Weights of a small GPT-style language model, trained from scratch on English Wikipedia.
Training: a variant of Adam for these matrices, 495M tokens, 8192 steps.
MLP neurons of a small language model. Each row is named by its layer, matrix (gate and up: input weights; down: output weights) and neuron, and shows model dimensions 0-95. Each number is 50 + 15 x the weight over its row's rms, rounded and kept within 0 to 99. A neuron's up and down rows have the sign that makes its largest values positive.
Before each neuron's rows, "fires after" lists the tokens most often just before its 100 highest values on Wikipedia text that the model never trained on; "fires before" lists the tokens most often just after its 100 highest values on Wikipedia text that the model never trained on. A number after a token or word is its count.

fires after: "| " 60, "on " 6, "P" 4
fires before: "| " 45, "|" 6, "– " 6, "April " 4, "P" 4
L6.gate143:61 58 39 51 50 45 51 57 40 46 58 47 33 61 61 30 26 27 25 45 28 45 34 64 65 52 41 41 74 58 41 69 65 34 55 44 57 31 22 72 34 67 64 25 50 53 52 52 37 46 66 52 53 55 60 65 04 55 35 38 61 46 23 61 54 57 31 47 36 51 31 22 70 44 62 77 53 27 34 60 50 68 63 45 42 47 46 65 64 63 45 41 24 34 49 53
L6.up143:36 63 37 46 50 43 51 50 51 50 53 42 42 49 52 56 56 18 17 30 41 38 56 58 49 50 63 45 78 53 33 52 49 35 55 37 60 55 17 79 21 42 55 42 37 67 53 63 21 50 69 56 49 80 39 31 23 43 42 47 43 34 19 61 73 48 40 72 41 36 59 29 64 15 64 61 29 40 34 40 50 57 79 60 42 41 47 66 57 56 57 40 29 41 51 56
L6.down143:54 00 62 30 65 43 66 61 39 42 56 35 65 36 36 61 52 55 63 13 59 65 30 73 19 46 40 53 67 49 37 39 57 40 56 55 51 37 68 43 55 49 52 59 40 67 46 50 31 55 50 40 31 58 62 67 41 46 42 09 55 32 61 77 69 46 52 51 95 34 29 64 65 45 68 90 62 34 50 63 29 52 36 73 57 65 30 45 27 35 58 76 66 74 54 64

fires after: "\n\n" 14, "March " 11, "January " 7, "°" 7, "September " 6, "February " 6
fires before: ", " 54, "′" 7, "J" 4
L6.gate425:64 73 58 52 70 56 61 55 55 72 68 39 14 74 59 29 73 37 39 36 40 21 40 48 44 32 76 34 79 77 53 54 48 46 34 49 59 35 35 38 50 49 34 19 34 50 44 41 47 38 56 45 44 48 56 67 40 39 53 42 46 62 55 54 40 63 53 67 71 39 27 40 59 47 58 58 46 38 49 66 39 63 66 88 26 38 48 49 69 70 42 55 45 50 40 36
L6.up425:43 81 81 42 35 46 37 24 74 62 59 38 44 64 39 48 63 50 53 45 63 20 23 15 65 54 85 23 56 54 38 57 41 28 40 47 36 38 29 34 65 45 44 47 36 65 50 41 36 48 57 45 36 40 45 50 66 46 69 47 36 65 68 40 07 56 77 35 57 26 13 47 52 41 49 55 56 34 54 71 40 73 46 68 46 27 25 53 53 57 61 57 73 29 18 49
L6.down425:61 47 29 51 51 48 61 38 40 56 51 25 42 42 33 32 60 25 33 54 74 46 25 40 51 39 78 75 69 43 51 37 40 03 50 63 81 49 50 31 55 41 54 91 72 45 45 25 49 54 49 58 80 55 69 37 57 36 61 57 46 53 55 43 32 40 73 36 46 60 46 41 53 23 43 87 51 50 47 49 42 29 61 63 44 60 53 51 49 43 64 24 37 60 40 45

fires after: "|" 30, "| " 23, "ul" 4, "h" 4, "d" 4, "un" 4
fires before: "| " 41, "|" 7, "to " 4
L3.gate301:58 49 90 65 61 86 64 41 51 29 69 64 38 58 26 24 35 53 80 93 72 51 45 54 60 49 56 63 54 47 46 44 62 43 59 57 34 58 41 52 80 52 48 39 29 40 65 69 62 71 44 40 61 33 58 48 48 48 50 32 73 59 73 65 75 60 81 14 43 17 42 55 47 51 52 70 45 40 29 61 66 53 61 33 38 60 62 61 45 46 52 37 56 64 48 49
L3.up301:26 52 56 70 60 58 51 30 35 39 43 66 54 28 75 55 29 54 59 69 63 29 53 60 82 66 47 43 44 47 43 56 37 57 56 37 57 60 90 47 67 39 62 32 45 58 70 42 59 63 68 41 59 67 55 63 50 87 61 38 51 58 72 39 36 51 81 59 51 47 31 58 48 50 59 80 43 26 31 45 41 45 75 31 43 48 14 48 39 55 72 49 65 61 46 35
L3.down301:51 47 49 45 19 53 86 30 56 53 33 52 62 49 36 62 32 62 43 54 26 31 76 39 52 64 73 46 31 59 37 71 66 36 14 64 46 47 55 59 32 20 47 41 60 56 67 50 81 47 31 56 42 71 56 58 73 34 74 67 50 59 29 40 38 64 34 42 47 25 31 22 26 57 58 39 62 40 29 59 47 64 36 22 52 49 59 47 34 39 76 57 16 45 41 31

fires after: "| " 100
fires before: "| " 87, "|" 13
L3.gate52:43 52 65 69 46 45 15 49 66 28 40 39 41 41 53 52 45 23 83 81 68 21 45 48 47 42 43 80 87 50 21 25 49 53 62 40 57 60 48 47 60 67 53 25 61 33 66 61 43 76 65 27 53 32 58 58 23 66 69 57 53 53 63 43 74 82 38 53 61 51 30 37 45 48 50 56 77 48 49 62 46 63 63 42 41 44 50 45 42 49 36 40 30 55 45 33
L3.up52:25 60 55 53 40 62 22 53 41 58 38 18 40 26 56 38 50 57 31 53 53 48 64 52 28 53 65 32 50 65 31 62 38 23 49 64 54 52 57 49 46 15 50 45 55 74 63 79 86 75 64 67 54 51 45 71 39 48 85 49 33 28 51 67 53 62 45 62 52 29 51 52 48 49 56 47 51 58 47 27 52 34 56 22 47 40 12 42 79 46 79 55 45 60 22 38
L3.down52:77 42 54 49 34 34 59 50 53 36 49 31 84 47 41 60 45 33 50 41 23 54 29 55 54 73 43 57 69 64 55 38 59 36 45 64 35 01 59 56 43 64 42 45 34 42 65 58 72 56 77 60 63 57 52 59 32 11 46 60 68 64 56 48 75 65 27 62 69 41 70 55 27 36 59 78 51 64 89 48 54 51 53 45 44 52 46 38 56 57 73 61 31 44 47 34

fires after: "March " 20, "January " 12, "February " 10, "November " 8
fires before: ", " 92
L3.gate144:53 51 49 48 41 37 51 00 32 47 24 41 63 75 46 52 34 47 58 48 40 30 15 21 32 58 48 64 76 46 65 61 60 56 55 43 61 56 29 53 37 37 29 42 57 72 73 53 44 40 43 53 50 51 45 46 62 64 52 61 37 59 83 57 27 44 65 55 63 47 47 18 31 36 58 55 70 57 41 68 66 63 58 56 39 46 53 65 70 39 55 45 37 41 31 68
L3.up144:64 47 19 38 31 53 21 46 54 45 92 49 29 38 57 37 52 40 66 74 72 53 22 37 51 19 61 67 58 56 57 49 41 59 41 56 44 14 28 59 80 55 52 61 35 65 63 07 60 65 58 44 34 24 48 38 42 43 69 37 59 60 72 42 60 29 56 59 51 42 50 56 78 56 58 57 48 50 48 64 36 41 36 49 54 36 22 35 53 55 43 58 59 56 12 48
L3.down144:40 46 38 57 37 47 47 53 69 26 29 62 62 57 16 74 71 20 35 38 32 45 36 71 66 42 37 49 55 69 40 57 60 59 63 17 38 71 54 60 61 57 53 75 42 49 48 52 45 39 50 21 64 69 36 42 66 58 53 26 48 79 38 68 22 62 43 61 39 92 62 50 96 42 53 57 25 66 29 43 39 56 64 57 46 44 38 78 58 61 39 34 48 43 14 55

fires after: ":" 29, "200" 16, "201" 12, "| " 10, "198" 8
fires before: "–" 20, "\n" 16, ": " 15, "| " 14, ". " 10, ") " 5
L5.gate398:25 58 35 42 58 45 45 60 48 45 66 53 40 39 50 44 54 45 34 35 42 39 39 43 45 44 50 86 48 93 44 46 53 46 24 68 45 27 67 43 52 33 41 35 47 39 48 37 28 21 72 75 51 43 46 42 13 54 69 37 78 58 63 51 51 42 47 71 47 44 65 48 88 45 52 51 73 46 66 55 85 62 43 43 23 76 61 34 62 54 65 45 51 75 40 54
L5.up398:29 46 70 40 62 50 17 39 43 47 23 47 31 23 55 42 33 41 49 53 54 45 62 64 42 34 90 40 51 62 42 51 60 46 62 50 32 59 69 56 50 84 58 60 41 50 66 52 31 68 74 49 39 54 64 57 41 59 62 55 55 43 87 40 57 24 47 51 39 44 34 60 45 34 53 40 54 43 61 44 40 39 41 13 51 39 61 52 38 50 37 36 64 48 62 46
L5.down398:58 28 42 44 37 63 73 61 45 40 63 70 51 50 40 39 54 30 32 60 40 61 32 40 80 59 36 42 55 37 47 42 78 50 41 52 59 48 42 80 57 53 37 47 53 70 24 46 55 52 65 43 43 38 22 21 68 46 50 52 48 48 75 37 69 65 32 75 42 66 58 55 46 57 53 39 43 33 41 39 57 46 37 46 42 74 40 55 62 21 79 29 55 44 24 19

fires after: "\n" 59, "\n\n" 6, "Rec" 5, "released " 4
fires before: "200" 20, "201" 17, "199" 7, "202" 6, "iv" 4, "St" 4
L5.gate60:63 47 78 57 58 53 30 51 50 49 89 63 42 48 41 25 35 05 66 85 69 45 44 64 22 67 84 87 45 56 39 58 43 58 31 25 63 50 57 69 54 42 48 33 65 44 68 31 63 29 70 36 50 49 57 51 33 60 72 56 59 50 61 55 59 69 45 55 63 53 43 63 65 41 49 62 34 46 44 57 38 49 41 86 48 66 53 40 63 72 50 45 51 41 58 60
L5.up60:40 52 69 64 56 67 14 56 46 38 63 51 62 56 49 54 50 34 36 58 62 19 48 87 76 44 55 31 44 54 33 82 66 33 33 21 48 77 70 75 33 47 44 42 15 64 76 63 63 55 61 66 36 62 49 44 36 76 60 57 52 42 42 45 46 66 57 55 63 54 15 26 45 26 65 38 57 70 39 41 65 43 67 71 52 49 61 41 71 36 80 55 28 49 52 35
L5.down60:54 64 53 68 47 90 91 78 50 42 41 64 48 57 46 49 45 53 25 42 72 46 23 72 65 52 38 61 56 59 27 76 55 65 67 54 32 33 33 51 47 62 71 58 60 51 54 62 35 49 67 52 64 50 55 56 45 60 66 45 47 12 51 54 22 37 64 28 68 44 24 66 58 30 39 39 57 69 47 58 81 54 45 17 52 62 47 81 54 74 46 27 38 67 44 51

fires after: "| " 33, "\n" 19, "–" 5, "6" 5
fires before: "| " 35, ". " 17, ", " 6, "–" 4
L6.gate244:69 59 22 35 64 70 21 68 32 61 56 44 37 39 45 48 47 45 50 77 40 43 37 48 66 46 48 40 45 99 48 58 44 58 56 82 57 59 74 43 46 58 63 43 57 62 65 19 28 35 70 22 39 69 52 68 51 70 52 44 87 54 46 55 63 59 73 63 36 54 45 81 78 41 53 60 73 47 44 47 57 55 06 27 31 59 79 52 51 58 48 53 60 81 60 58
L6.up244:36 25 48 34 45 67 77 43 55 52 42 60 70 44 48 62 36 62 54 96 49 54 78 73 38 59 72 43 31 51 55 35 27 12 49 45 56 56 68 54 59 55 39 47 40 45 53 50 58 31 44 41 42 94 33 34 63 37 74 47 50 37 59 44 43 37 57 39 54 58 34 69 51 66 43 67 73 76 52 28 65 39 42 55 39 55 42 61 53 00 67 66 60 28 50 53
L6.down244:66 61 48 49 63 39 49 58 83 35 47 42 38 61 67 40 41 35 52 33 58 52 55 39 40 52 71 54 58 36 49 29 77 64 70 45 49 49 57 51 48 33 50 26 52 56 61 39 28 82 29 52 63 45 28 50 75 75 48 43 51 41 66 70 73 50 59 60 45 65 59 47 57 36 53 52 39 38 27 68 64 51 42 43 48 66 45 38 42 33 56 54 30 58 70 27

fires after: "| " 51, "|" 19, "\n" 9, "1 " 4
fires before: "| " 71, "|---|---|---|---" 7, "|" 6, "|---|---|" 4
L3.gate331:60 66 63 48 44 54 44 18 66 44 51 32 57 52 53 48 46 32 66 36 31 33 12 54 84 50 45 56 55 45 54 62 64 38 57 58 24 65 22 38 65 60 50 20 52 53 57 68 49 55 72 52 48 96 54 29 68 65 51 43 52 55 51 46 36 80 73 47 77 48 59 45 66 41 69 40 50 34 24 50 48 45 82 40 36 73 45 54 72 34 55 64 31 46 40 52
L3.up331:56 46 90 73 53 44 47 41 31 60 44 60 60 26 41 53 45 57 56 75 77 56 70 48 67 75 50 92 70 35 48 60 52 45 54 38 43 34 36 45 51 62 45 48 55 53 57 42 42 99 80 31 73 29 75 73 41 67 66 66 60 33 67 68 72 66 50 30 68 35 15 38 26 51 53 52 69 42 40 27 35 74 66 46 48 70 57 49 44 44 37 46 25 49 60 46
L3.down331:45 50 34 40 30 51 25 41 55 42 55 42 64 58 17 72 36 63 22 41 35 59 67 41 49 39 59 47 33 86 43 64 46 42 41 69 60 40 47 59 45 61 40 25 30 43 59 41 55 46 36 59 37 64 38 45 85 24 77 62 54 69 61 37 30 57 37 54 46 37 52 44 62 57 49 67 09 56 58 43 34 76 48 51 69 34 49 37 63 46 54 31 63 52 45 60

fires after: "| " 27, "\n" 13, "200" 7, "3" 5, "0" 4
fires before: "| " 40, ". " 19, ", " 14, "–" 9, "(" 4
L10.gate368:55 49 54 71 54 75 66 71 34 53 50 44 29 41 34 24 58 51 47 44 66 79 45 49 15 38 53 39 45 76 48 59 99 59 49 57 68 55 65 44 53 53 44 36 58 21 53 29 48 71 73 38 42 63 49 46 24 56 17 40 63 71 66 37 68 29 66 47 40 54 30 49 67 32 41 39 76 64 55 76 45 30 28 53 49 79 46 84 65 55 37 38 40 47 62 80
L10.up368:55 44 65 58 37 47 59 72 49 43 41 54 49 49 48 37 65 43 52 57 63 73 53 70 54 21 61 70 56 63 62 52 80 56 49 48 58 71 76 63 41 45 42 23 74 50 76 39 54 60 58 51 32 47 43 25 31 72 34 52 61 44 61 51 41 40 39 19 56 47 42 77 70 43 62 63 63 44 45 59 31 34 27 22 48 54 52 74 54 81 48 63 57 35 53 55
L10.down368:34 43 27 43 58 65 70 45 07 41 31 65 80 64 26 64 71 46 86 40 58 55 59 64 62 65 38 46 45 67 69 63 36 33 32 35 65 29 33 38 68 56 44 49 60 73 50 34 44 44 56 30 54 41 38 53 88 40 64 63 18 34 64 62 76 30 57 48 59 30 61 61 42 42 78 73 54 22 60 70 74 68 24 48 38 51 47 69 50 44 46 57 56 41 71 45

fires after: "|" 23, "\n" 14, "." 11, "′" 8, ")" 5, "7" 4
fires before: "|---|---|---|---" 18, "." 12, "===" 9, "″" 7, "=== " 7, "| " 7
L3.gate285:35 48 59 33 79 68 22 41 22 48 35 70 44 52 35 23 59 62 55 72 47 58 52 18 35 48 30 48 62 51 42 57 46 54 66 53 29 38 29 32 45 80 50 51 29 69 39 54 44 68 79 26 75 52 80 47 46 53 59 51 58 45 58 84 41 65 45 45 57 27 31 44 48 43 68 48 71 49 64 50 36 57 70 44 20 39 56 34 49 49 49 39 46 54 41 54
L3.up285:57 37 41 27 77 42 48 18 43 56 00 43 62 45 57 26 28 55 63 51 65 62 67 33 42 53 42 40 62 32 46 69 47 43 58 83 43 57 35 65 51 70 65 48 57 62 35 49 24 57 84 20 73 69 74 68 54 64 51 52 58 61 51 91 54 67 55 45 28 47 27 48 44 43 56 33 61 59 60 35 44 67 46 18 42 53 43 48 37 33 46 59 49 55 53 56
L3.down285:44 48 57 60 66 50 63 57 52 58 69 37 88 49 24 62 63 83 41 17 27 27 61 43 49 55 69 32 20 58 72 58 23 38 76 51 73 56 52 43 71 59 47 59 66 56 46 67 32 49 46 54 51 61 61 54 57 67 56 46 27 52 51 67 52 54 61 33 27 60 62 39 55 14 71 34 29 60 51 67 37 52 39 39 46 22 54 55 30 41 39 54 44 59 54 43

fires after: "0 " 29, "% " 12, "1 " 6, "2" 5, "N" 5, "2 " 5
fires before: "0 " 20, "0" 16, "1" 8, "2" 5, "+" 5, "−" 4
L5.gate382:37 29 46 72 49 52 59 71 33 62 71 52 34 51 60 37 66 51 36 41 64 63 39 66 63 55 32 28 57 31 79 59 50 84 30 66 59 53 00 57 56 26 41 30 52 55 59 38 31 44 53 38 39 38 62 57 51 53 35 55 45 69 45 65 50 54 28 61 53 75 43 45 54 39 46 48 62 28 59 57 57 41 42 51 40 36 61 24 66 41 49 39 41 57 66 44
L5.up382:23 42 49 65 30 28 56 29 35 57 66 67 47 59 56 39 39 51 59 44 49 34 43 55 28 20 56 61 52 35 48 67 60 69 42 79 54 42 40 35 41 34 53 20 64 43 65 53 37 69 28 52 37 26 51 60 38 43 31 65 66 73 67 58 50 52 37 31 36 64 33 55 38 46 41 48 78 52 50 51 54 46 74 60 55 50 58 31 67 26 91 33 49 67 77 44
L5.down382:34 56 58 45 57 48 52 42 34 68 37 36 50 32 75 82 25 62 51 48 58 54 72 59 29 44 49 45 36 28 41 59 32 31 37 61 34 69 39 51 66 56 38 37 57 69 43 36 32 48 82 38 45 35 16 44 47 57 59 90 16 76 56 50 45 41 70 45 31 54 49 66 30 35 37 46 36 50 33 49 41 76 61 25 52 42 33 67 55 54 51 66 37 43 44 42

fires after: "| " 35, "|" 11, "\n\n" 11, "===" 10, "Con" 9, "." 6
fires before: "| " 39, "=== " 7, "District " 7, "ress " 7, "202" 4, "===" 4
L6.gate92:31 46 35 66 53 80 46 45 41 36 63 76 44 78 68 72 37 36 78 75 72 44 41 28 66 51 19 81 79 47 71 48 59 62 55 37 77 58 45 49 70 23 64 33 72 45 25 60 27 40 71 28 58 66 52 66 57 73 73 64 72 47 55 67 58 44 34 40 58 63 57 44 63 47 43 81 67 62 47 51 42 36 46 49 51 59 42 63 62 55 54 41 45 59 43 42
L6.up92:29 50 99 55 56 79 69 41 61 44 44 58 57 31 46 49 50 31 34 49 45 66 35 58 66 51 54 43 54 52 59 51 21 60 30 45 39 41 42 52 36 47 61 47 69 38 42 41 59 58 62 78 43 51 55 40 70 69 50 45 56 36 55 59 45 62 84 13 66 40 58 21 47 44 39 48 49 43 45 50 75 51 57 47 72 64 43 61 73 56 82 58 57 11 46 35
L6.down92:35 67 52 64 22 67 28 55 70 55 50 41 49 49 53 44 52 58 64 36 58 55 40 64 50 53 51 30 58 68 53 35 40 40 39 51 69 35 54 55 36 74 42 48 36 57 52 77 65 70 33 68 25 52 70 57 68 54 19 48 37 57 43 58 59 60 57 83 47 66 51 38 69 72 16 64 28 65 57 42 38 58 73 35 59 40 83 26 24 71 65 27 58 43 36 59

fires after: "| " 33, "|---|---|---|---" 9, "\n\n" 5, "jec" 4, "inc" 4, "non" 4
fires before: "| " 38, "\n" 12, "the " 7, ": " 5
L5.gate5:35 33 55 36 62 58 20 56 63 42 35 73 55 43 33 48 36 29 45 47 64 40 48 46 67 33 49 72 50 55 51 49 54 67 45 58 40 44 39 63 46 37 76 46 28 36 41 50 50 67 71 48 55 61 54 58 47 52 50 69 48 51 79 80 50 55 54 55 80 59 49 50 60 60 78 46 45 49 57 57 71 61 44 48 29 84 59 74 21 50 23 67 55 38 40 47
L5.up5:35 31 32 15 55 63 41 36 74 37 25 64 52 36 09 59 51 52 41 59 44 32 55 52 59 70 50 55 41 61 52 57 68 56 35 66 40 53 51 55 41 34 46 59 31 40 33 54 81 76 31 50 47 79 50 53 56 45 73 67 32 45 81 63 42 53 61 63 56 57 39 24 63 61 35 70 43 63 54 42 52 71 23 44 46 57 45 58 37 64 26 59 49 48 68 46
L5.down5:48 56 36 63 47 56 51 26 13 49 64 55 66 44 81 21 59 46 33 38 51 44 33 66 31 51 33 38 80 42 60 42 37 39 54 54 70 65 55 52 56 43 43 46 53 76 44 44 35 40 26 51 40 34 45 23 49 35 47 99 48 44 28 36 44 38 24 45 50 49 40 44 44 43 43 50 59 39 60 45 55 51 55 40 76 12 53 59 80 24 97 35 39 51 50 37

fires after: "| " 28, "sc" 13, "acc" 10, "Sc" 7, "reg" 5, "at" 5
fires before: "| " 29, "es " 6, "tion " 5, "ing " 5, "ent " 4, "ous " 4
L3.gate185:49 16 50 43 68 53 44 57 62 51 68 63 57 57 81 69 65 52 36 52 65 47 58 34 52 52 35 61 73 63 38 74 67 49 29 46 42 28 38 47 48 48 62 38 53 42 67 76 33 84 66 51 72 56 56 44 64 28 71 54 17 37 73 48 41 67 69 55 80 53 44 35 67 38 40 55 50 53 54 64 46 36 64 54 67 63 31 63 45 53 44 44 32 49 31 52
L3.up185:52 56 22 75 67 46 57 60 17 33 61 66 56 66 54 51 30 55 35 50 44 62 70 49 34 35 62 29 40 16 66 54 69 61 73 64 41 58 43 53 33 68 55 56 62 48 53 31 55 30 51 56 55 55 63 59 44 38 69 35 67 42 45 52 43 54 42 44 43 64 63 68 47 49 74 59 45 45 51 30 57 65 48 18 59 98 73 36 36 62 33 67 42 26 64 32
L3.down185:62 36 65 77 53 63 52 61 63 64 57 19 40 59 59 41 52 50 35 62 74 64 41 49 60 59 31 67 46 55 21 60 28 56 54 35 61 62 68 70 56 24 43 42 35 59 59 82 43 48 60 29 49 53 51 33 44 61 44 70 72 34 67 56 49 39 46 49 45 30 40 60 54 99 61 46 65 38 58 49 28 43 59 25 28 54 48 39 59 34 59 36 46 72 51 49

fires after: "0 " 31, "1 " 16, "2 " 7, "— " 6, "3 " 4
fires before: "0 " 27, "1 " 11, "— " 7, " " 6, "4 " 4
L5.gate288:57 41 48 37 79 71 50 73 30 55 53 75 09 53 70 40 39 52 32 68 77 43 23 27 35 41 51 71 47 52 69 69 47 61 39 52 57 45 31 34 71 55 62 24 49 27 59 46 22 69 71 58 31 33 84 52 41 63 28 54 45 64 70 57 57 48 36 66 59 32 29 71 52 34 70 65 69 50 47 68 55 49 59 45 38 55 27 69 82 22 45 46 49 76 41 47
L5.up288:52 65 72 41 60 56 81 38 61 63 27 81 41 32 45 74 52 45 35 64 47 29 55 27 17 66 46 65 44 53 48 49 44 70 68 47 59 48 41 44 57 23 63 52 57 48 42 64 51 69 29 57 28 38 47 28 62 63 22 70 30 61 40 24 32 82 38 50 57 37 63 35 34 49 58 56 41 48 58 57 47 61 45 59 63 18 40 57 58 33 68 39 78 76 41 24
L5.down288:59 69 33 45 09 32 70 34 47 61 51 57 38 41 63 50 56 66 67 72 24 11 76 55 51 30 44 68 66 49 68 73 60 62 66 52 33 50 43 54 36 47 11 38 44 42 68 57 24 67 60 72 55 46 73 34 71 46 39 54 42 59 17 37 48 31 54 25 20 74 75 50 46 51 44 45 57 39 95 31 51 64 55 50 61 39 68 54 64 67 63 65 38 37 54 48

fires after: "201" 24, "202" 13, "March " 7, "200" 7, "January " 5, "198" 5
fires before: ", " 47, "| " 13, ") " 6, ")" 6, "= " 5, "(" 4
L3.gate231:45 26 56 53 48 68 55 58 39 60 53 60 30 49 36 62 49 72 53 55 92 42 55 43 52 20 55 69 49 43 68 22 40 74 62 54 58 27 21 73 65 70 33 48 43 50 32 66 61 62 63 53 50 42 57 38 46 52 60 54 46 43 80 61 63 58 32 65 60 39 81 46 69 48 37 61 33 58 48 59 80 57 52 73 61 53 48 70 76 69 21 32 54 64 57 20
L3.up231:58 70 64 31 50 35 33 56 53 72 83 40 50 56 55 82 69 45 50 31 27 57 46 32 45 43 33 58 68 71 68 64 68 73 44 68 62 58 38 45 26 66 44 37 41 43 47 29 69 37 28 60 67 51 57 73 31 72 55 58 50 59 50 48 22 50 32 42 51 55 53 39 47 52 34 72 38 68 54 67 41 46 93 78 54 43 57 49 42 88 67 71 50 38 14 34
L3.down231:47 34 41 39 52 21 38 49 51 70 50 57 47 07 42 48 51 60 48 60 39 68 55 47 53 49 42 42 51 48 49 52 62 63 50 44 69 61 44 81 40 62 46 46 59 26 36 32 24 31 62 45 60 29 83 18 26 61 35 44 55 55 71 64 25 66 62 74 29 70 54 55 59 42 25 50 16 39 34 44 53 34 74 70 34 34 46 63 41 67 56 08 44 54 32 50

fires after: "=" 18, "is " 17, ") " 14, "was " 12, "Bor" 6
fires before: "American " 23, "Ch" 10, "a " 8, "English " 7, "an " 6, "in " 4
L6.gate496:66 59 52 57 62 70 18 58 62 62 66 36 13 50 79 55 64 70 60 99 75 54 53 23 52 31 61 58 42 30 52 59 55 65 48 53 34 51 40 71 60 34 39 34 68 42 52 41 69 44 62 31 30 53 63 37 52 32 43 38 71 52 68 55 61 61 32 61 73 56 51 46 62 52 60 50 27 38 54 71 38 43 72 52 24 55 36 50 49 41 36 49 38 51 36 63
L6.up496:55 50 39 50 47 51 86 68 45 61 56 55 69 31 05 45 38 64 53 30 34 61 34 49 23 61 68 32 31 56 57 39 59 30 54 64 50 51 54 49 46 32 39 46 16 53 44 63 50 65 21 71 66 56 57 57 41 56 62 36 52 32 47 54 73 47 78 37 48 61 56 36 85 24 25 45 77 65 58 46 67 48 46 64 50 52 79 41 49 68 38 71 51 65 34 64
L6.down496:32 33 36 65 42 59 51 55 36 46 44 49 34 55 42 70 51 41 55 47 39 36 87 47 53 47 33 55 42 67 61 68 44 46 53 50 67 46 38 46 73 62 51 46 57 70 50 56 34 38 33 57 12 38 80 42 65 54 30 38 59 22 47 29 52 47 73 27 30 43 35 34 29 72 65 51 12 51 68 68 66 38 39 43 28 55 57 43 70 43 54 31 63 44 75 43

fires after: "\n" 25, "in " 9, "In " 8, "1 " 4, "2 " 4
fires before: "201" 33, "200" 24, "202" 12, "Rec" 4
L6.gate457:38 52 72 68 48 62 66 71 43 68 50 37 51 53 34 07 33 31 48 68 65 37 41 46 71 38 75 59 60 83 41 65 83 40 44 43 47 57 74 54 49 45 58 47 48 42 56 47 48 41 58 41 44 48 72 37 37 58 48 57 38 38 19 41 98 58 64 39 50 41 53 42 99 33 97 50 50 32 53 44 68 52 46 62 41 39 43 48 34 48 49 45 45 39 58 53
L6.up457:57 77 60 71 43 50 54 52 24 60 51 51 33 28 32 29 61 26 56 49 69 49 35 50 76 32 60 54 78 52 52 70 26 34 46 37 46 62 67 59 82 35 51 42 64 55 68 65 33 62 65 43 29 46 64 37 30 59 33 83 26 38 39 47 70 99 67 54 57 51 42 29 67 16 56 45 52 51 55 45 59 46 69 46 45 58 66 46 44 34 48 35 43 47 41 27
L6.down457:51 33 56 42 41 22 59 45 55 51 62 40 81 33 65 61 57 46 38 54 47 54 23 57 46 69 64 39 49 71 69 55 72 43 67 26 54 27 55 66 60 49 45 43 48 40 36 40 42 29 42 24 50 42 66 45 77 59 37 47 42 48 58 39 58 45 77 31 38 41 75 53 70 44 47 49 27 69 65 66 32 74 69 61 56 66 46 61 42 60 48 44 52 71 63 39

fires after: "\n" 18, ";" 16, ")" 6, "es" 4, "a" 4, "|" 4
fires before: "- " 30, "= " 10, "L" 10, "| " 9, "St" 4
L8.gate86:51 59 41 57 32 61 75 69 47 73 52 42 45 41 40 42 59 72 46 69 64 48 26 63 17 11 58 63 31 39 50 22 46 38 43 63 48 27 31 47 62 44 79 25 43 48 47 78 34 30 82 51 76 50 61 31 56 77 71 47 55 75 59 61 53 45 58 56 57 46 43 25 54 42 65 41 72 43 60 24 57 51 85 30 67 55 65 48 29 41 30 42 54 60 48 78
L8.up86:62 55 57 55 56 50 38 23 53 50 59 41 30 49 45 35 26 56 52 38 36 54 15 32 85 60 47 48 60 56 41 47 58 36 49 11 52 44 17 79 48 37 74 57 47 74 49 55 47 68 18 34 52 60 20 39 50 27 67 46 59 57 58 63 81 53 71 48 43 40 54 36 63 48 42 79 30 27 19 57 20 53 43 60 42 28 76 71 48 54 54 56 45 39 56 68
L8.down86:81 47 35 61 59 44 55 38 40 66 66 61 80 41 33 60 38 34 62 69 55 43 43 66 00 35 43 41 39 37 77 51 67 70 50 58 42 26 42 69 35 51 39 68 43 54 48 38 79 32 46 55 47 18 48 53 62 63 60 67 86 46 48 59 60 61 44 58 27 64 25 56 36 73 37 45 58 46 59 36 55 51 59 45 46 56 48 37 48 36 45 56 58 41 61 50

fires after: "| " 35, "201" 10, "200" 9, "199" 7, "202" 5
fires before: "| " 67, "|" 11
L3.gate375:32 49 74 43 42 60 19 49 42 33 31 63 44 58 54 27 23 35 47 58 58 40 32 25 45 75 41 71 55 47 38 62 59 38 32 43 33 55 47 55 48 36 67 42 62 20 52 41 27 44 44 50 86 54 52 51 46 52 37 45 77 28 55 83 31 54 80 47 69 38 02 36 53 46 58 55 73 70 49 44 42 61 68 61 57 93 50 85 68 58 56 61 53 58 50 36
L3.up375:34 65 67 59 47 62 10 45 71 46 46 71 56 56 29 46 35 28 52 32 57 29 55 54 20 53 73 56 34 60 35 49 48 47 17 45 48 48 63 36 50 58 42 45 58 41 68 38 61 36 50 45 74 50 37 58 48 46 76 50 66 64 59 69 41 49 66 57 61 42 14 55 42 59 25 61 39 53 45 70 32 36 60 53 44 69 42 52 67 74 66 84 54 33 51 81
L3.down375:51 57 59 42 57 43 27 58 69 34 46 56 48 60 35 50 38 27 72 32 25 65 55 54 64 63 28 71 39 49 65 90 54 14 59 49 46 61 51 41 41 54 18 57 56 48 27 68 68 40 27 53 11 59 80 69 57 30 28 98 36 50 46 52 19 28 15 41 47 63 49 72 62 52 62 62 49 54 63 37 65 38 33 37 56 44 44 60 46 50 72 50 43 34 39 08